python train.py --num_hidden_layers=16 --num_key_value_heads=6 --intermediate_size=1536 --vocab_size=18002 --norm_eps=1e-05 --attn_scale=0.125 --init_std_qkv=0.0256 --init_std_o=0.00453 --lr_head=0.00609 --decay_shape="linear" --batch_tokens=[32768, 65536, 131072]
MLP neurons of a small language model. Each row is named by its layer, matrix (down: output weights) and neuron, and shows model dimensions 256-383. Each number is 128 + 24 x the weight over its row's rms, rounded and kept within 0 to 255.
A block is one neuron, or neurons of one layer that tend to fire together. After each block is what it responds to, as a language model described it from the Wikipedia text at the highest values.

L10.down126 [136 131 121 158 110 118 171  79 127 125 148 128 134  99 159 161 157 155 133 162 164 155 141 122 137 164 119 107 118 139 140 130  97 149 108 148 145 170 106 144 110 119 146 138 104 119  95 134 119 119 110 157 125 113 108  69 160 123  96  78 107 142 135 132 133  67 100 166 139 128 171 110 100 157 130 132 149 172 163 113 160 141 122  55 118 116 113 125  92 138 121 115 146 125 108 165  97 125 155 118 123 161 120 110  90 131  99 107 138 132 116 126 102 171 101  83 117 115 157 116 135  86 164 103 137 168 107 146]
L10.down156 [ 92 124 115 106 119 115 131 123 177 117 134 159 132 105 111 148 101 111 132 141 112 137 151 109 172 139 113 145  99 113 133 171 106 157 178 120 143 154  79 120 154 145  98 122 116 169 120 104 128 115 110 118  89 105 123 188 117 137 114 118 149 129 166 126 135 128  91 113 115 160 125 103 130 159 101 146 135  31 132 109 112 149 122 148 145 124 126 162 135 159 130 138 156 149 111 102 166 100 111 151  91 134 141  95 118 147 121 115 132 122 126 140 145 189 160 111 138  98  88  94 156 117 139 133 131 109 133 153]
L10.down839 [137 144 148 109 183 173 170 133 143 157 119 140 177 127 110 137 114 180 135 152 159 150 133  90 108  93 126 138 145 113 144  96 135 130 154 152 118 123 129 148 163 121 128 162 158 170 163 158  81 149 151 140 143 134 155 143 118 134 151 160 164 140 156 145 114 125  96 135  95 150 126 128  63  91 114 115 152  83 118 106 130 114  99 136  95  61  95 145 100 100 138 137  90 125  93 132 116 159 106 126 145 130 130 114 117 124 116 138 147 147  92 135 133 151 159 156 167 160 122 144 125 138 121 150 134 134 111  78]
L10.down942 [142 127 162  98 154 112  83  86 117 132 107 146 163 152 110 107 125 186  62 107 109  94 167 145 120 141 176 123 144 141  96 104 125 126 135 135 130 138 109 133 133 140 139 142 178 150 121 114 134 125 176 119 142 146 128 161 104 169 133 102 164 110 112 150 111 137 141  99 124 117 146 146  93 137 163 153 106 163 124 149 114  87 126 158  98 140 182  79 121 150  77 114 140 125  91 172 126 167 129 124 161 145 153 134 136 133 153 150  87 156  96 136 110 132 140 144 106 132 169 103 125 116 147 157 150 111 121 112]
L10.down1138 [110 148 129 164 105  97 133 138 157 124 111 116 137 146 159 189 109 137 125 151 140  97  99 142 107 107 151 155 136 103 142 135  73  71  97 126  88 136 128 157 144 125  79 120 143 161 128 127 101 171 123 107 108 149 139 155 113 101 162 144 147 141 147 114 127 128 145 141 126 107 166 130 115 138 140 130 113 105 117 153 114 146 130 133 137 101 106 129 141 172 153  89 146 162 118 123 150 125 104 140 140 133 114  78 110 168 112 106 161 145 102  91 120 144 135 158 149 135 140 104 121 149 120 123 152 148  95 160]
L10.down1234 [123 148 106 132 147 146 104 151 138 100 177 105 143 110 134 116 136  97 113 143 176 157 132 161  88 140  95 127 139 138 123 139 106 130 130 134 117 131 162 104 112 118 106 138 129 133  74 143 135 118 155 115 129  98 123 154 126 155 131  97 124 140 115 125 116 111 137 116 132 113 129 175 145 111 158 121 132  78  83 127 111 167 141 156 128 118  87 165  81 140  93 118 125 154 135 123 136 133  95 138 152  88 161 143 167 143 128  97 123 118 138  92 117  77 131 134 144 160  99 135 101 146 150 122 175 176 115 164]
L10.down1481 [135 112  89 133 126 113 106 119 137 138 116 105 112 155 108 118 149 127 172 155 146 119 119 118 158 150  90 133 177  81 143 166 135 111 107 122 147 128 131 148 115 157  93 110 181 146 112 103 134 132 122 142 139 110 175 110 136 135 140 123 112 153 140 115 117 113 123 159 159 118 137  80  82  96 113 110 121 135 125 137 187 136 139 134 126 136  84 146 137 127 145 156 133 122 119 123 174 122 127 115 135 114 120 110 135 126  61 156  97  78 105 141  72 126 113 128 159 131 134 132 143 104  93 157 122 181 146 137]
L10.down1492 [104 123 129 179  74 137  99 126 127 131  90 148 126 116 175 134 128 150 105 177 107 144 117 106 137 157 149 141 118 105 140 139 119 118 135 119 134 130 142  88 105  85 187  91 136 157 123 115 102 148 109  99 116  99 145 110 150 168 143 159 122 128 109 141 145 139 192 196 136 115 135 142 125 115 142 118 150  75  96 155 133 151 146 121 128  86 122  99 107 120 113 148 134 161 163  80 123 134 187 144 139 121 116 109 155 103 147 120 103 140 101 132 127 124 120 129 139 170 176 172 117  94 120 157 121 140  99 107]
Responds to: Digits right after a decimal point in measurements and stats (1.85 km, 7.1%, 25.24), plus "and" or commas continuing a phrase mid-sentence.

L3.down32 [124 132 146 112 100 143 186 167 166 157  71 130 101 190 115 138 117  55 130 171 116 124 134 149 144  63 153 125 147 135 146 122 118 146 127 115 129 142 156 146 115  80 135 160 143 155 135 101 125 129 152 169 132 126 107 150 132  82 118 153 166 164 137 126 131 120 104 120 104 123 162 164 117 150 126  95 150 134 151  96  98 149 138 182  96 117 120 129 139 142 158 144 114 137 128 118 108 149 108  88 135 109  89 118 121 113 150 101 105 116 132 122 173  91 119 121 111  75 106 152  79 135 102 120 152 103 135 132]
L3.down296 [122 141 140 139  97 142  97 122 142  88 131 143  95 194 104 106 110 136 106 175 182 173 146 157 128 143  93 107 124 131  97 164  96 112  89 113 138 139 132 138 113 123 131 120 114 118 134 130 154 117 145 192 120 125 121 114 141 140 117 157 116 136 101 139 113 129 155 107 147 109 115 163 144 144 112 109 117 133 145 111 143 112 146 113 132 110 133 122 140  98 140 116 168 104  83 188 126 106  91 142 145 119 135 117 109 152 103  99 124  97 115  80 131 152 147 129 164 113 107 185 100 125 149 119 143 134  82  78]
L3.down391 [ 99 128 125 119 143 139 128  73 127 114 126 152 122 167 145 137 105 152 177 119 101 130 155 138 158 104 138 148 144 118 145 102 137  92 145 123 129 184 152 123  79 153 131 154 140 100 117 143 159 122  89 142 112 135 148 123 132 127 138 150 123 126 121 119 152 110 108 107 158 105 153 114 115 155 175 139 125 139 115 126 137 126  88 104  95 115 159 143 161 130  93 147 182 124 146 133 118  88  85 106 148 139 121 113 124 136 158 148 149 126  89 124 146 144 123 123 135 130  96 141 109 139 126 118 114  93 129  85]
L3.down416 [155 117 150  82 151 114  95  82 118  82  92 117  88 211  74 117 138 153 117 127 112 128 121 175 130 122 139 132 123 158 106 121 105 107 107 141 138 121 154 153 124 115 130 145 138 125 150 149 132  96 123 124 120 140 117 120  91 126 148 112 158 152 103 113 140 158 202  47 154 145 128 130 108 166 161 151 161 135 116 138 125 123 159 103 112 122 155 137 122  85 125 133 165 139  76 177 124 129 101 102 168 115 121 119 139 142 131 114 135 146  81 105 140 125 119 139 113 124 122 103 149 121 124 142 130  94 101 129]
L3.down434 [166 106 126 103 179  91 114 125 156 101  93 107 105 176 119 103 133 112 142 101  94 163 106 113 136 145 126 108 141 140 113 107 114 122 102 107 138 127 126 127 110 162 137  83 153 106 169 128 126 117 129 136 152 109 149 189  82 154 107 110 112 109 130 155 125 158 205 105 136 164 133 180 116 169  86 176  61 119 126 112 113 119 142 112 142 164 135 122 103 110 125 161 104 145  82 124 130 120 130 140 153 147 157  93 142  85 118 139 131 106 119 146 132 153 106 130 119 116 159 129 124 124 172 111 102 122 130 154]
L3.down461 [121 153 129  72  82 103 140 141  99 139 123 105 129 142 135  95 147 178  95  73  85 166 134 150 162 150 114 124 117 116 136 133 135 153  86 104 126  97 189 139  96 114 133 135  98 121 195 136 127 109 123 138  89 134 106 131 122 101 122 139 118 103 143 117 110  94 129 114 161 148 101 135 142 157 122 165 113 130 125 123 120 153  90 103 118  81 133 193 149  94 112 131 145 163  99 101 115 190 143 103 130 131  94 127 137 137 113 153 107  95  96 117 112 157 107 117 126 157 152 135 164 150 122  89 129 102 110 134]
L3.down616 [139 140  98 114  86 131 110 129  84 157 140 134 126 118 123 144 117 164 148 132 154 134  90 106 142 124 144 148 122 150 164 123 137 120 125 165 141 139  89 164 126  93 111 148 154 121 175 130 119 158  95 176 145 117  97  99 143  95 146  94  69 166 110 171 150 117  95 120 121 144 123 106  80  98 152 153  96 154 138 123 113 141 106 114 116  86 118 141 129 115 132 124 120 140  99 126 136 111 139  99  96  84 122 154 148 177 161 150 146 136  71 149 116 130 118 115 127  86 141 124 120 131 163 133 102 161 106 128]
L3.down673 [103 155 104  80 123 154 136  91 120 124  68 160 103 149 135 144 125 174 153 132 163 136  74 117 132  92 159 128 125 140 158 141 129  80 108 137 159  92 136 146 111 136 122 139  88 113  95 173 140 136 106 109 164 136  96  99 160 157 175  70  84 151 115 147 170 110 139  74 168 144 107 106 147 151 139 132 119 165 130 111  94 151 175 106  88  85 117 161 140 112 159  96 143 145  91 138 102  95  98 139 156  78 119 146 140 111  99 103 119  93 123 154 111 144 133 121 155 122 154 151 184 127 118 120  90  87  85 143]
Responds to: Coordinating conjunctions joining noun alternatives in lists (or, and, &, as in "paint or turpentine", "Energy & Environment"), plus "or" word pieces inside words like tumor, donor, Grosvenor.

L3.down219 [122 132 158 132 138 153 168 111 164 103 130 169 145 110  97 176  99 129 134 106 166 192  76 126 149  91 144 140 134 100 129 147 127 157 110 112 116 175 168 131 105 121 122 168 119 111  83 103 110 122 116  66 132 117 138 142 136 118 112  88 111 152 141 155 109 141 120 104  88 105 151 149 130 120 109 136 104 119 141 131 133 112 133 126 112 145 138 114 126 127 105  93 134 169 146 126  83  79  95 162 111 107 133 139  82 102 132 173 105 155 153 141 122 143  88 130 137 120 143 142 167 125 168 155 142 116 111  86]
L3.down347 [136 146 138 130 131  82 122 136 121 129 149 130 123 124 110 117 118  91 143 165 132 183 144  93 108 151 114 159 138 121 156 155 146 138 146 126 136 112 175  88 142 131 117 149  87 125 139 133 140 162  98 126 106 127 190  92 116  93 125 111 148 107 120 157 122 110 158 152 117 137 130 161 160 161  99 133  72 110 133 135 123 121 175 140 156 125 161 135 120 107 122 165 131 149 100 104 125 119 112  95 147 107 119 158 114 142 135 126 108 126  93 127  97  69 135 135 107 125 164  79 164  99 160 108 112 108 171 147]
L3.down393 [ 84 103 124 167 159 126 162  91 116 161 106 152 145 137  98 139 160 140 126 136 122 146 144 123 139 162  95 132 140 175 135 140 132 152  76 141 166 121 140 126  88  93 127 127 130 152 152 121 110  72 156 152  84 124 148 111 107 126  95 108  69 139 121 149 166 115 139 106  78 134 110 143 119 101 156 134  97 107 125 116 167 162 102 164 128 125  92 143 130 101 156 109 161 121 147 135  99 131 160 101 118 124 144 117 135 135 146 142 128 122 123 144 109  86 137 107  84  94 149 121 155 157 157  87 161 136 115 166]
L3.down684 [ 86 177 185 115 141  78  59 103 137 130 108 107 111 123  78 145 108 189  83  95 124 163 148 136 149 135 161 131 105 132 121 121 128  99  87 121 121  86 110 168 127 147 116 121 120  94 109 100 153 126 125 144 146 125 150 151 166 139 138 154  88 150  95 131 152  91 152 147 109 128 152 140 108 113 181 134 106 171 122 122 130 128  95 150 104 175 102 130 154 145 128 146 122 146 151 168  95  99 134 140 137 147  95 131 133 137 140 112 102 116 141 118 119 135 162 126 160 113 114 111 167 113 148 101 100 100 169 138]
L3.down1123 [146 147 155 127  87 139 117 126 154 141 143 152 141 166  95 146 155 149 124 129 148 158 111 118 150  71 148 107  78 151 160 164 130 140  91  95 138 142 130  94 122 156 128 106 122 142  95 127 109 153 125  98  64 126 184 126 134 136 110 155 157 112 113 109  85 151 136  90  81 168 150 132 155 119 132 118 127 131 134 138 130 196 138 136 118 140 134 150 131 117 127  80 156 148 132 143  61 104 151 108 138 139 105 141  84 116 159 123 114 124 128 145 166 148 131 124 143 166 135 132 100  90 116 119 146  97 127 107]
L3.down1163 [109 128 147 144  89 149 119 159 118 111 119 129 135 102  89 146 109 107 161 177 134 136  82 135  67 141 114  74 134  77 101 136 152 144 100 114 156  96 186 151 110 137 121 180 134 147 137 138 176 164 133 151 144 126 143 131 148  96 134 149 120 119  82 149 130 119 124 112  89 132 131 147 109 146 106 151 105 152 155 123  65 102 101 113  95 156 105 129 137 126 115 141 162 117 110 120  91 117 112 138 133 143 123 100 120 112 129 136  97 154 132 116 143 110 157 137  91 121  75 142  94 119 138 148 118 110 149 141]
L3.down1434 [123 141 116  61 104 110 117 135 110 146 133 152 153 130 119 130 145  88  95 118 133 209  93  85 129 106 107 143 135 139 141 114 116 152 113 153 126 163 105 159 122 132 139 171  85 149 152 137 133 126 139 137 102  94 129 120 127 130  83 116 140 127 108 153 153  94 132 106 126 122 108 143 113 116 127 140 115 153 146 148 115 133  82 126 133  98 140 139 120  81 137 112 146 112 107 142 149 139 121 182 119 127 108 139 161  97 120 132  85 155 159 174 164 138 125 148  94 159  78 149 139 138 138 131  80 110 123 120]
L3.down1465 [ 99  94 107  94 143 116 116  74 153 140 130 162 136 107 117 137 149 110 193 128 103 153 113 191 137  89 102 118 120 116 165 112 140 142 109 155 137 122 134 139 112 113 121 139 132 146 107 103 108 113 131 123 147 139 126 135 160 130 108 144 117 145 131 113 115 144 113 158  75 143 152 108 137 136 157 150  74 120 140  79 117 139  71 156 107 145 119 111 133 146 101 123 130 147 137 145 100 135 142 201 165 129  92 136  85 136 123  63 134 162 107 138 115 110 108 152  81 180 108 185 127 141 148 123 113  97  80 106]
Responds to: Colons that introduce lists, times, translations or links (Arabic:, 5:00, see:), plus word-initial fragments mid-word such as suf|fr|age, inter|rogation, Plat|form.

L11.down173 [132 159 140 114 149 162 127 129 133 150 147 130 107  82 120 107 130 138 135  95 158 128 176 159 174 154 116  80 107 119 154 125 176 148 117 146 193 150 161 101 150 125 120 105 152 116  71 114 125  95 137 180 111 122 149 126 156 115 133 110 126 203 134  92  86 127 123 166 105 150 136 154 101 135 121 119 127  77 169 140 161 113 121 144 129 138 112 132  99 129 106 197 147 141 129 113 109 127 128  86 141 124 170 128 121 139 141 129 136 126 101 117 156  70  83 137 131  96 149 173 105  88  84 137 172 178 137 111]
Responds to: Mostly "in" as a word-start piece (input, insolation, insurance, in-game) or the plain preposition "in", plus short word-start fragments (etching, terrain).

L10.down135 [166 155 121 113 157  99 144 121 114 120 121 179 114 146 130 139  86 157 140 140 118 145 124 142 103 103 138 155 159 133 166 136 117 128 109 111 104 130 128 163 149 114 150 170 117 140 100 179  79 123 124  86 114 138 164 119 134 125 127 136 102 163  95 164  82 148 101 112 113 119 111 172 131 127 144  99 119 131 189 126 154 124 121 124 102 159 143  93  86 119 104  91 152 137 133 147 146 119 110 115 131 104 116  78 122 147  92 160 126 121 135  76 118 109 142 173 150 164 153 140 136  96  75 144 106 116 109 103]
L10.down410 [122 147 135 137 126  93 147 126 164 145 132 163 108 124 106 138 130 126  94 132  95 154 134 146 101 120 129 109 151  70 117 136  89 117 151 143  75 119  85  92 127 117 121  77 108 150 154 138 118 137 114 122 124 164 107 148 169 154 175 149 148 164 133 108 155 103 123 120 108 134 111 133  79 157 102 154 163 149 147  97 130  96 145 141 131 165 130 116 146 162 129 115 101 134 137 106 135 169 112  67 153 127 161 140 113 135 146 125  98 192 158 151  63 130 119 120 140 145 112 138 110 145 166 147 112 154 126 134]
L10.down460 [150 149 154 132 105 140 137 125 161 131 136 127  98 129 112 112  95 169 164 136 127 175 137 132 137 135 151  97 159  96 131 158 125 128  96 134 121 118 143  98 109 135 116 109 110 123 114 133 141 111 135  76 150 112  72 108 160  72 155 116 115 187 111 135 148  85  89 133 163 173 107 105 144 101 130  97 100 135 127 141 147 120 166  95 169 124 162 107 116 140 108  93 143 145 143 148 121  77 107 110 125 126 146 109 124  96 149 140 124 132 122 131  92 124 125 101  99 116 159 172 163 139 140 138 137 146 133  92]
L10.down581 [173 164 122 139  96  95 171 113 133 119  98 113 155 118  84 139 113 106 135 116 132 194  91 166 139  68 172 135 151 159 162 148 124 140 128 122 138  93 130  88  78 130  70 149 102 119 143 125 119 135 123 109  99  99 141 141 151  99 117 128  82 125 143 130 126 154  80 154 173 128 111 136 152 100 121 104 114 140 188 125  88 129 131 170 112 164 179 162 124 179 151  97 119 137 171 171 138 166 130 162 127 169 129 101 131 109 104 131  87 109 125 140  98  67 159 166 108 141 101 154 151 114 127 127 152 108  97 111]
L10.down740 [131 156 116 148 143 117 162 142 116 152 133 121 120 161 149 128 109 106 132 126 126  97 149 135 135 115 154 130  95  99 122 123 163 129 133  89 125 100 116 166 130 123 143 117 106 100 108 124  89 135  92 148 121 186 130  91 131 109  96 133 159 176 133 115 137 123 109 129 105 110 130  73 187 134 135 148 120 101 100 145 159 129 178 142 112 105 132 180 109 130  97  97 105 128 117 136 137 140 111 128 130 181 146 116 122 186 112 108 131 137  74 136 132 148 128  95 126 156 138 103 161 154 119 116 135 189 190 100]
L10.down766 [124 152 143 115 136 117 133 166 140 123 114 133 121 139 117 133  87 142 114  95 112 147  91  91 117 169 108 109 116 173 191 118 141 158 173  92 141 103 125 162 137  87  78 139 110 127 113 148 114 145 120  88 111 160 122 140 144 111 131 157 155 121 120 128 116 151 136 140 148 114 115 136 125 167 139 140  87 134 151 118 117 134 118 118 111 134 127 151 143 103 121 124  89 104 168 183 129 161 130 157 109 133 130  98  66 111 104 129 111 108 139 159 134  74 121 110 108 153 114 102 124  82 157 148  93 117 170 132]
L10.down856 [103  95 113 119  85 196 119 131 127  96 104 135 136  86 116 111 151 118 118 175 156 190 132 146 111 127 124 143 152 138 145 132 139 122 121 122 137 116 123 127 127 130  86 135 104 134 118 118 146 142 125 133 117 105 107 116 123 119 117 114 164 139  98 133 132 127 114 100 184 151 138 149 124 103  95 138 135 133 109 163 130 170 144 134 146 117 159  91 138 128 135  94 112  92 109 127 168 132 124 141 118 114 126 136 133 166 169 111  97 153 102 123 112  96 146 122 165 124 156 147 144 128  97 104 120 146 155 110]
L10.down912 [118 149 126  99 147 129 112  96  99 128 110 148 118 126 102 100 132 123 210 101 136  48  84 101 188 112 137  95 146 145  95 143 145 152 135 118 114 166 121 126 148 154 126 108 113 127 147 120 148 151 154  74 147 160 124 122 156 167 119 128  95  94 125 165 102 101 130 119 125 146 103 113 132 128 120 104 115 150 129 135 115 140 157  86 152 145 148 130 126 119 124 139 148 128  89 102 178 142  94 120 153 109 108 136 151  89  82  91  98 151 156 147 193 121 127 121 126 128 146 112 130 153 143 134  99 156 144 131]
Responds to: The first sub-word piece of a multi-piece word, usually at its start, such as or in orbit/orca, as in asthma, per in permeate.

L11.down566 [128  93  93 107 177 118 151 119 142 116 163 137 110 110 137 134 171 157 136 132 114 186 124 144 134 138 119  79 171 133 129 178 174 144 156 134 121 147 135 121 144 139  74 101 116 161 117 170 116 113 128 111 108  86 170 133  95 118 125 146 149 114 122 115 126 146 118 140 141 137 145  97 121 114 133 102 150 133 132  98 130 124 133 109 116 124 166 117 147  89 112 140 127 141 152  97 153 166 122 163 161 150  89 156 157 127 115 109 107 155 131 118 114 101 119  62 116 110 135 130 125  93 166  70 100 157 110 116]
Responds to: Pieces that finish a number or abbreviation right after a decimal point, slash or dash, as in 1.9 km2, 8.8/10, 3–3–2, i.e., a.k.a; weaker on mid-word pieces of rare names and spellings.

L3.down22 [ 83 142 149 103 121 148 121  64  77  89 135 134 145 125 168 140 126 123 185 104 131 161 148 128 115 109 108 123 117 138 124 119 154  82 143 144  91 160 167 142 115 147 139 108 146 116 118  99 158  93  83 125  93 117 160 103 161 143 111 167 146 103 135 158 168 135 117 101  99  90 136 126 109 112 113 161 133 102 112 147 149 176 159 144 126 131 138  84  85 111 169 112 116 160 126 119  96 129 129 156 158 149 151 112 116  92 118 127 110 142 128 154 107 106 137 121 135 147  90 140  95 146 170 118 144 120  95 150]
L3.down175 [145 130 148 128 134 112 107 144 140  92 100 106 112 133 115 130 102 112 144 127 104 155 121 148 104 142 108  90 146 100 159 149 155 140 142 154  90 146  76 149 105 127 124 145 143 138 150 103  98 135 105 146 140 159 141 162 188 136 101 141 134 142 166 102 115 117 115 118 162 130 142 133 152 186  83 159 118 161 133 149 155 119 120 156 104 181 140 123 120 142  79 126 122 100 144 139 123 152 136  98 100  92 117 125 124 105 176 107 100 122  92 142 127 139  85  97 151 128  94  89 129 134 113 150 127 141 139 149]
L3.down215 [ 99  97 134 120 137 147 134 116  86 164 131 154 168  88 146  88 186 133  97  99 178 168 125 153 123 143 124 117 132 112  53 124 148 115 132 142  94  97 161 142 174  99 124 107 100 115  80 126 144 116 171 149 122 110  97 128  76  96 154 138 150  92 123  98 137 104 118 176 139 106  88 149 138 118 165 104 173 146 119 115 136 123 138 113 148 169  90 143 137 111 108 172  78 158 120 132 114 124 161 151 116  65 123  70 162 141  69 115  91  92 112 110 138  80 110 140 128 137 150 161 134 129 155 157 128 167 141 118]
L3.down243 [116 165  93 151 104 107 135  66  89 100 155 124 114 127  97 118 147 190 116 145 140 176  72 114 161 132 156 130 111 150 106 131 127 104 127 144 141 125 138 143 154 179 132 165 143  96  70 163 132 142  86 133 106 137 105 131 144 125 103 144 173 142 140 158 166 123 158 140 116 123 118 153 140 167 138 142 137 106 121 140 127 125 123 150 105 120 139 129 100  84 109 128 127 165  94 144 110 127 106 115  92  99 127 115 151 105 155 135 126 132 127 152 112 117  96 131 218  99 106 176 116 177 152 145 120 136 152  91]
L3.down304 [166 118 143 114  92  88 104 106 138 135 169 178 107 109 198 142 119  92 174 124 146 208 121 143 117 117 144 103 114 138 163 103 158 118 123 107  84 150 125 101 137 136 118 142 141 115 104 115 133 131 107 111 134 140 116 122 121 150 110 133 133 105 121 169 140 102 127  78 115 142 113 131 153 113 105 129 135 144 110 101  93 101 129 107  51 114 123 121 145 139 132 102  86 111 154 121 155 162 130 133  74 151 117 104 110 104 124 105 144 142 167 143 138 161 102 124 152 152  76 146 111 148  95 125 116 145 183 138]
L3.down703 [112 156 105 118 126 123  98  86 129  85 145 175 127 160  91 121 179  93 124 131 172 185 178 105 111 145 101 115 126 149  71 149 131 141 126 103 175 143 144 148 115 128 135 130 121 123 121 125  86 138 155 150 112 130  89 171 164 156 122 144 146 123 147 158  78 114 163 109 147 141 148 135 145 166 135 150 107 133 126 145 136  83 112 105 130 135  99 114 128 102 133 125 156  78  82 132 133 124 129 117 139 127 105 102 131 123 133 134 124 135 126 163 174 174 102 115 100 158  70 132 137 136  88 112 150 109 134  86]
L3.down973 [109 144 104 156 124  91 182 108 125 126 118 122 157 132 108 134 169 119 171 114 155 154 122 146  88 162 149 125 120 151 129  96 130 152  81 147 102 110 105 142 109 134 127 145 118 131 157 108  89 147 120 139 140 143 123 135 113 178 122  97 144 149 152 131  83 128 129 144  62 132 119 162 119 181 153 130 176 118 133  98 140 161 142 122 108 132 120 111 110  98 134 136 152 155 188 163 126 122 100  99 138 178 113 141 155  89 143 163 167  90 148 110 124  95 122 143 125  92  98 149 124 142 129 113 154 157 110 131]
L3.down1095 [108 112 136 105 117 108 107 144 122 172 149 124 135 129 155 131 132 131 120 158 149 204 109 141 100 129  90  84 103 160 166 120 109 157 165 163 141 120 155 175 158  89 127 121 123 110 136 129  94 121 139 127 165 112 169 137 113 112 148 179 116 112 139 121 128 124 134  87 117 152 132 170 141 149 123 135 119 145 144 109 124  91 115 140 120 122 109 127 113 171 102 154  96 128  87 147 106  89 147 136 131  80 146  91 131 165 146 154 104 159 128 120 157  84  64 113 142 121 107 116 117 133 122 146 144 123 143 121]
Responds to: Line-initial tokens in infobox lists and tables (table-row pipes, dashes, field names like Postal, Crystal), plus mid-name words such as Association, Institute, States.

L10.down46 [101  81  90 115 160 144 122 135 111 101 140 132  82 114 136 171 163 104 116 132 136 157 197 139 123 104 113 164 126 157 150 172  85 120 119 169 142 139 113 127  99 123 143 101  81 125 155 116  76 111 106 123 108  83 148 120 182  89 163 127 157 131 133  77 123 178 136 129 113 112 137 139 109 165 114 141 151 140 108 136 103 147 133 171 109 148 109 143 141  95  87 125 136 131 141 124 118 155 123 124 155 123 105 135 172 131 176 129 140 134 124  97 130 138 130 121 124 150 130 103 200 169 123 124 110 129 104 112]
L10.down256 [ 85 126 124 173 110 177 156 125 134 143 111 118 112 148 174 104 140 149 106 138  93 163 168 188 162 130 116 128 119 116 110 146 147 114 112 122 158 139  74 143 155 107  92 126 111 118 145 137  73 180 109 103 139 102  95 105 180 145 192 153 135 145 168  94 126  76 150 148 147 124 151 167 152 125 108 159 150 139 136 121 162 107 115 178 137 162  90 109 140 146 111 165 118 132 126 113 132 130 122 124 140 132  85 114 105 126 123 125 102 124  89  86 105 144 128 130 136 117 133 123 168  82 167 121 141 120 159 118]
L10.down304 [139 122 146  97 145 119 169 140 153 119 137 162 109 165 142 153 124 108 124 106 132 187 130 125 132 134 129 127 134 143 117 133 162 160 138 187 107 115 120 169 105  66 138  95  97 139 130 115 107 103 121 114  81  83  94 134 117 141 115 152 137 147 122 121 141 186 117 106 115 148 179  96 124 153 115  82 122 114 122 153 118 136 121 124  98 122 132  92 116 172  69 140 152 155 107 122 132 121 113 160 122 162  90 160 102 133 133 171 128 152 114 116 145 149 142 108  99 115 121 108 110 128 146 142 133 128 107 103]
L10.down425 [ 93 119 137 101  90 134 110 156 125 103 134 135 128 164 124  99  91 119 113 150 142 181 132 100 102 117  98 121 147 157 106 116 148 120 147 108 121 131 132  89  98  98 147 176 142 136 122 120 108 135 146 145 176  75 122 141 132  90 102 131 162 138 139 160 150 128 123 119 115 142 140  81 186 142 135 114  96 143  98 130 139 126 155 149 126 125 106 107 157 119 149 139 121 147 142 146 154 133  96 146 129 139 149 135 140 147 145 109 121 119 111 154 105  96 142  81 128 101 114  99 128 122 168 177 123 143  63 106]
L10.down532 [ 90 108 128 103 126 100 115 116  99  99 121 107 123 131 145 157 102  93 130 123 155 138 145  83 134 133 110 111 162 103 105 157 135 116 122 136 107 123 148 152 122 135 105 132  83 136 159 130 129 113 148  72 106 118 155 138  91 112 122 151 159 149 106 134 129 141 147 120 137 143 104 138 115 136 139 140 126 117 122 174 126 108 152 118 131 113 130 123 130 112 121 143 147 116 145 167  99 152 125 135 123 136 115  73 162 133 115 105 170 129 138  91 126 107 163 109 110 112 139 121  91 143 150 113 103 103 115 126]
L10.down672 [143  79 121  97 119  93 141 147 105 113 123 149  74  80 170 119 123 101 137  96 151 173  99 155 117  99 143 149 143 110 115 153 151 129 114 103 121 140 127 128 130 123 117 100 126  98 142 148 119  97 162 143 151 157 130 133 143  87  81 132 121 162 109 141 128 148 148 108 119  98 119 130 140 130 147 111 133 149 109 160 137 119 132 155 133 140 112 104 117 125 126 104 161  85 159 149 133 124 145  98 143 155 106 127 127 125 177 119 135 141 145 107 109 123 104  81 108 116 143 150 112  93 124 141 114 168  74 102]
L10.down778 [ 73 157 138  99 124 138 147 150 115  78 142 176 112  99 115 143 100 117 148 164 142 152 115 111 114 120  93 126 133 124 158 129 164  96 122 118 101 153 138 137 101  90  73 129 133  95 144 125 127 128 120 164  94 137 138 105  91 109  99 146 134 137 150 167 117 142 112 126 126 174 138  82 107 137 143 144 152 131 112 116  72 160  99 162 116 125 149 120 138 106 164 157  98 181 174 110 170 142 143 120  93 133 121 131 120 128 101 129 121 138 109 129  84  90 160 166 173 105 105 125 110 123 139 133 101 148 141 104]
L10.down1520 [ 97 125 128 133 115  97 109 139 115  86 162 150 119 132 151 124 161 104  89 104 180 221 165 122 135 109 109 113 150 166 119 142 137 152 127 158 152 143 138 152 124  80 136 111 150 122 175  80  98 115 151 105 139 126 136  82 136  85 114 141 123 141 123 122 144 149 157 110 131 109 136 143 149 188 121 139 169 175  79 123 136 123 120 120 114 127 107 137 133 147  96 137 115  93 120 155 147 164 159 107 139 124 111 134 141 108 144 151 139 114 149 110 140 119 138  56 116 155 152 109 134 137 141 150 110 132 137 100]
Responds to: Word pieces and internal punctuation partway through rare names, acronyms or codes, mostly in lists and tables: Grec|o, B.Sc|.|PA, Futurumshop.nl|–|Zannata.